{"num_attention_heads": 2, "head_dim": 64, "norm_place": "pre", "qk_norm": false, "init_std_down": 0.0, "beta1": 0.93, "max_grad_norm": 0.5, "schedule": "wsd", "train_tokens": 650000000, "max_steps": 9919}
MLP neurons of a small language model. Each row is named by its layer, matrix (up: input weights; down: output weights) and neuron, and shows model dimensions 16-111. Each number is 128 + 32 x the weight over its row's rms, rounded and kept within 0 to 255. Numbers have three digits each.
Before each neuron's rows, "fires before" lists the tokens most often just after its 100 highest values on Wikipedia text that the model never trained on; "fires after" lists the tokens most often just before its 100 highest values on Wikipedia text that the model never trained on. A number after a token or word is its count.

fires before: "| " 59, "|" 8, "\n" 6, "1" 4
fires after: "| " 53, "/ " 7, ": " 5, "2" 4
L6.up706:022189135158153088073136117146140142085155098115134101137146093146146167114193114177090149134123101133133093166176059142137160052147110078101127122155102111154164197121069126113178043070119111103076155140171177120102146120146155169129180103178097121127088108135111110101125069188112144149
L6.down706:081096157154119132131117154157103096164118100137121080146157136109148106195089109107127146135199107133160174111097129143145126135145138105116151121146214100095095071113100159097099122113092089103088103105102090137103127133156133140171120152103094147123158179255148126136078107152091137117

fires before: "| " 22, "," 9, "–" 9, "]} " 8, "-" 6
fires after: "| " 36, "^{[" 9, "a " 5, ": " 4, "192" 4
L4.up1205:167082115137101074059195098068151112115124125113100168117175127171156164156134135151069104125147158108152123140189137101147141146073184091097131151131155098078119148122080123150128148114088137141129113171138134074170119136141151147092120140098090119132125076075078136171102102123125144154
L4.down1205:157163144097101119149161100165132152120103149085116127135128086164179142181163202109169119075111115122078165102126125081098150093114160149094147119146140135130088133098096130097139179170139129104132177178094106114125090139119102117144208158144126144133184073058136139118196116147133117130

fires before: "." 64, "′" 14, "″" 5, "age" 4, "ú" 4
fires after: "| " 25, "°" 14, "′" 8, ": " 8, "and " 7, ", " 6
L6.up975:211101147108109151172115153148151175155142110083076165112108152144188132146130124100128140133125092148129103133134144153138116098092160144125145090124096153184139126132153153137120142149155065100095145124079105078071088129173175106177135119154121104138085138082110153159138159101129137153
L6.down975:152087140104153134097119137112162172122141157179077102200085100117130154100080162098202085141137133079122140193174132143120084108072139072102122109108199118097051132134128137080117101125175125093128134119136160117125108158120150120094137135163130116134086132096069168141151129174152125144

fires before: "| " 40, "0 " 11, "1 " 6
fires after: "| " 38, "0 " 14, "2 " 6, "1 " 4
L4.up485:099086137074120193090143159116162169130164110094099125062063148107095161194153133167121115164110124125093111139142132096114097143195153169162149133113113161141149128189125165117107147100107116114105206155067103126114121152047133139141138117058155053190186123104135099122192105079087147104
L4.down485:160135169103157165178133106064129072162129086106148080146146112121185220120166085106126172051112134134162176173151124135177180132098089179051158042146175194108098127149093163128184189169134103181111130138131142134171109077076118113139115124115115098121094176253111116094145126113107091133

fires before: "| " 26, "|" 16, " " 8
fires after: "| " 32, " " 8, "." 7, "Goals " 4, "- " 4
L4.up499:100113202177185150056116123170118092130132097129106150157132102209138130186116163189189129084127150123162152140159123120097130130081177213169116084126168164164085133140119118149082102052128077113219121093128111137154159166140173146176102175090118111124153150112165092137139137130089083106
L4.down499:099141135133144153083106129125088127157085099132106060135114151135149138120167122112072198130117126181078118175120149165173154087144130079114116124096116152161138132159064085176113158185169179098074086112102145108098089114157131105141122095123186121103141163155125121137153101175188150083

fires before: "| " 57, "|" 42
fires after: "| " 99
L4.up1001:108120096060128098140182121166080106123184086132115061161124162113152118126157130101187085097127112186143133173135147152152107156071087100115088148138139184091134113096160152102134091171110123129087115171127132156104143106105163100091113136153133116164121137145183109073116066130097166151
L4.down1001:110141119107130132105059132118052129074115076122159168152125134123143142122203145125100127131154159160089116114128079089133127117140153098110105138150125170125137133120161111172187115166226162126094113148166096142113147177106160138120132132155099125108140171115151074126160116116173161060

fires before: "| " 43, "as " 15, "- " 6
fires after: "|" 45, "as " 16, ", " 5
L6.up786:125124106096142060171135118156111153122111198145165120173131126140129134193163136116146082122185115125137104161113105080108148187160085146126146071170105086110178101080116132109140082116169125162124124099132122182195100170132072099142157101116127061154094167142118163173158139173055142096
L6.down786:078135118155122137124154147060116155105105114192092250167123140059099144094071144093172152160099107078192126126144108097140136174097131130143179134155164161111093104123125158113168154129152152182144142156158098105168068103119137139126136136142141135076101119000054153111106099092147162141

fires before: "5" 16, "5 " 14, "6" 10, "6 " 6, "3" 4, "8" 4
fires after: "| " 21, "–" 15, ", " 10, "\n" 9, "2" 5, "and " 4
L7.up311:180132098128124162145155069148108074148156143133076066135124112135146156148119138123114085099141160122100123129150105163127163150156162162096098098124177164085112086060130134101125069151166130143080073164139162127177159117140149159122128127124158117148102228152076126107168138111099144178
L7.down311:171113132084148164160167069103144162143091178098147180146143106139108139130167187176139129111115150143121183116069061080145156093053050158198099084112148127188110154182150133135136129142115136139129148094198121119147134131091139097104134097171100196094102096146140129071087131150131214120

fires before: ", " 33, ". " 20, "." 14, "t " 7, "s " 7, "\n" 5
fires after: "202" 26, "201" 18, "Scar" 9, "198" 8, "200" 7
L6.up1185:108117153123094062132127129111084191081126143146117052138112121157115102170081148115061117090155143156111155126128102114168090071099122101095143151117181131117098153158133092134106092160123206114159100072095106161158096081182190148134159102086117032144139107115148181128142159155151151108
L6.down1185:153111214141148130146142141135092077114118103128193099116138088172109117120126136131136177130151147087124123111104164136148093143164119109191115085067128089121116151095089110107149190184116090154127121116101158128124128190129114112100158162172115172146125077165119049142153182160050069130

fires before: "." 19, "% " 19, "2" 8, ") " 6
fires after: "| " 21, "(" 18, "." 10, "- " 7, ": " 6, "km" 5
L6.up937:202175170173069138113124172108164112134170144129124141125141049099155100116159137131145084134185142160060156116118147140106169137141171108060066152145128089146122107161169131101123102058077055114140101070141129165135129121186168092108154077083137023092103143129137146180114136129115167116
L6.down937:134143113118073117155100129118165166179114162086167167099145184098137117094148119146100066165146109120112137113119108113150129145121091141132179105149168107142135164096121141136142075133132089173161135165151134128149050106116119149115152129149173106149136109110093152082135109151101160154

fires before: "| " 53
fires after: "| " 49, "ul" 11, "ag" 4
L7.up287:136127130203140146052115101117159093170107117119160141167152104095121115184106114176078122135151154171119150122158064135167150100100141122119085141049086132117165170178126124080075067090096104106072108091113084136155157151107112109179164115164166137121100115066088124144141084100120176091
L7.down287:157088156104139157165164128104093155114108093140150032143111122081151227084124123130141060106181150142118161134169173145133087090145095148125125155123148170103156121189198118111130109112131142130114133106121088084079167146132129147119098186147082205086129161028160095185106125150122085130

fires before: "3" 22, "2" 21, "3 " 20, "2 " 10, "4 " 4, "1" 4
fires after: "| " 26, "- " 15, "\n" 15, "–" 8, ", " 4, "2" 4
L7.up712:167114141140098132153148092187140130112108126114091125097140154104140108145178097125093115097137144077120186137115051153137083104188161156146107149142189082093106098105127165148163112117149109161094092122088124087143147087166145123137139110147105106126080190156098177108155146179132072118
L7.down712:095119151127153181085140091113108150122102103104149049123059126088134121112117139102114114174153122100103134127111096089131101101202104211186146131124185134122132103095103169140136167115119155174172133125105033171086109107140157129132130156161103138163166154156112150109102148144170167122

fires before: ") " 50, "ft" 9, ")" 5, "ous" 4
fires after: "(" 30, "." 14, "202" 5, "199" 4, "198" 4
L7.up662:141132105169153123117165106145116062187141100110075197087158102149088142138154131133142142121163165121109125116140086094136160139089145130062112069179088108147110161144064169156134108112126119090116136078071158154096074114053153103162157144139129165146102163086110120176114089095118089119
L7.down662:138203082071154184121132115169188141145157120129103138180162086128174136111137090155168182162148099103171116115097112172115203077110151082168144119163166119144086104062133168149172086169121157105103089116127113143147081140171141128155112158110127105107124141000086124120095164183120133101

fires before: "| " 23, "." 12, "|" 11, " " 6
fires after: "| " 56, " " 17, "0 " 4
L4.up120:187064175140122163126081156151144132127181134158125127136107163063105115110171148101166113120182081156150159142076175182135116075108130131097152136133109168104099116192166110151116077113161140121168116133110114095135162129118108119120149139054090112130161129071134157170093093115148149075
L4.down120:101192035090155112123130102064142122141062082105129056119116116149162116149154112133115135106123155130144124158179121140157176119128102140098073118114107151162126069106078130138155132125097142155120086140154136122141124140085099094116099111188120113155053126255113112158167157123103111162

fires before: "| " 41, "|" 16, " " 4, "\n" 4, "of " 4
fires after: "| " 52, "Ref" 5, "- " 4
L4.up818:103123106163163188113115116171165102132107079082140130092144097129178147170144147168120126063115162072141131124059119156145182088169167143150141082063130125135127162140140094063166118116162109139090101108080121104131113126204076140070143171133107086088165158130155071151072143116114083126
L4.down818:104161118158149128135156101122167111099105115109112178178082079109113100112154171123091165158143163129133136157075172109063130187189170152128097124104108118163171138140171074164106134093158121181150113109149167101161149183082108091092119162116145106076135146116100082146135141118161127119

fires before: "| " 55, "of " 18, "as " 4
fires after: "| " 47, "in " 12, "cons" 4, "was " 4, "198" 4
L4.up412:157160138120132122157100150130090120111184086103134163110161135127160146067152125167095094065119120115079084131125141099088109142081104169161086084180124176147114158109131161099158124108089118164079215135148203185149079113133108105133187130126074107073098122168068174143129092179153132104
L4.down412:151143154130072125095202114178099133111132134109104191104120173178073096159123092141111114093131184132147141187176120094101065152169095149187115093122127142163121126117157156100144160165126083117110125120181165136137132142061149133151168174134148101160157107081043101177135100122079110146

fires before: ", " 58, ") " 8, "\n" 7, ". " 6
fires after: "202" 34, "201" 18, "199" 5, "196" 4
L6.up395:158107159130111087100134157149136151100109125079090092108127117131071093133126114161084174161098129152173139098135111117105107143097120095183018145148154114077132103168147078132106086144109125183096144180144183069099125139080146105085124091174142090146142120155193106106158095077183142163
L6.down395:127042142141157154135197153125093177127129095137137178131102167158218132179158056082134134100155133191074114137139150076170114079143152124084158133177129081114135102123131132075096083153157103086120134103187106145118144165143162130092123157098167096089152107125142094096083084139099136139

fires before: "| " 35, "|" 17
fires after: "| " 55, ", " 4
L4.up661:125125133143158126161093090117115100085171099173121119143116107169126139151136156163116135162139108113132067148066161204103083157149124128111107145098141189134168122076112131112132127093133128163143145145103140040162141091165138127105098085108118104159139117115183094109173131146142060114
L4.down661:143128120103137092075097071159137101073151075159136093114198139165183172099166116128139159162165116115118161091123130173186138169135111115106129148111129108125109139159141093157172154160116183118134112121115177108090124097157126170106096124085095077124139146088152199103179089139135108093

fires before: "." 37, "4 " 5, "," 4, "7 " 4
fires after: "| " 32, "(" 11, ": " 6, "was " 6, "a " 4, "and " 4
L7.up25:103106157115115140078124144097162190111167112080121171126104147132177153132136124188133126114075146132156131124168120187122140123116130072059158178155158114170133145134113096109123196108121118115117131151119148117116115071137100119185139042119109131110181135120091098151060165108129161122
L7.down25:152133161185112112122108099144161105101103127148144053144157104131201130117133116131186141158108086090089136152111196176126146134126068106084125152103120153137075139129167075115091142133117142140121137115148083113107112211150096122159112168124201140120150125068154117128091088123126123111

fires before: "\n" 64, "|" 13, "." 5
fires after: " " 30, "| " 21, "5 " 6, "0 " 6, "sale " 4, "6" 4
L4.up826:104154153164133081151124121159165177128134149130091160124100169123174128118144076172121152095208120076141113104097111139125161043164169158120185121157101172109151090089161149120168116090111132131171160132174137145126165157135101114106138170096171105117185130097162156097138105184130090130
L4.down826:201177106142122074129163107156173073153143134142110176129140124142162120159047053168120155124088177161150075203105190124128125167113126145127113069133116163147150064172122153120080118201106134110114149116094120153106163126167144121119152162117076143148173109159147129095108153145117153120

fires before: "\n" 46, "| " 7, "\n\n" 6, "." 5
fires after: "| " 36, " " 23, "0 " 11
L4.up982:175126120200150109156134104178142129140125133129113174072126157085116159099128129180136238118105156163157137126131121216113141145161131190126097114150132144093190084122130198175222119183118120159130143082110089080126118151189153142109149045119017042129132097068116121168134160114100103122
L4.down982:083147097147097077130102147128131077136142133144079071149128127130130143099079102158166133108082098185156061115123121057149142086104130161065186174139082120149087071140139104148151141156131094148144189120106157102141120082184111135093165138108164135127146098222168178095108127136139156137

fires before: "7" 18, "4" 9, "8" 9, "5" 8, "6" 8, "1" 7
fires after: "(" 51, ", " 4, "Total" 4
L6.up101:115149131096109084139170160177141217137185155167043099139076164137113138129110109128139174137166143123133114066172110109151158116142116144106118163119110082164121139060117134151074129115151142116136129146142100179138128056152058098117181144099119112151083064227085159178149175184168098087
L6.down101:116084142078160163101076074144100141153135144130126064168109123127089121128128150143066101168126204108148131193121158143093147140169112130138139110147181099103221111125128109220139111139119132109086121140089133129157164133111141118126069112147117151100160160246137139176142136139121110179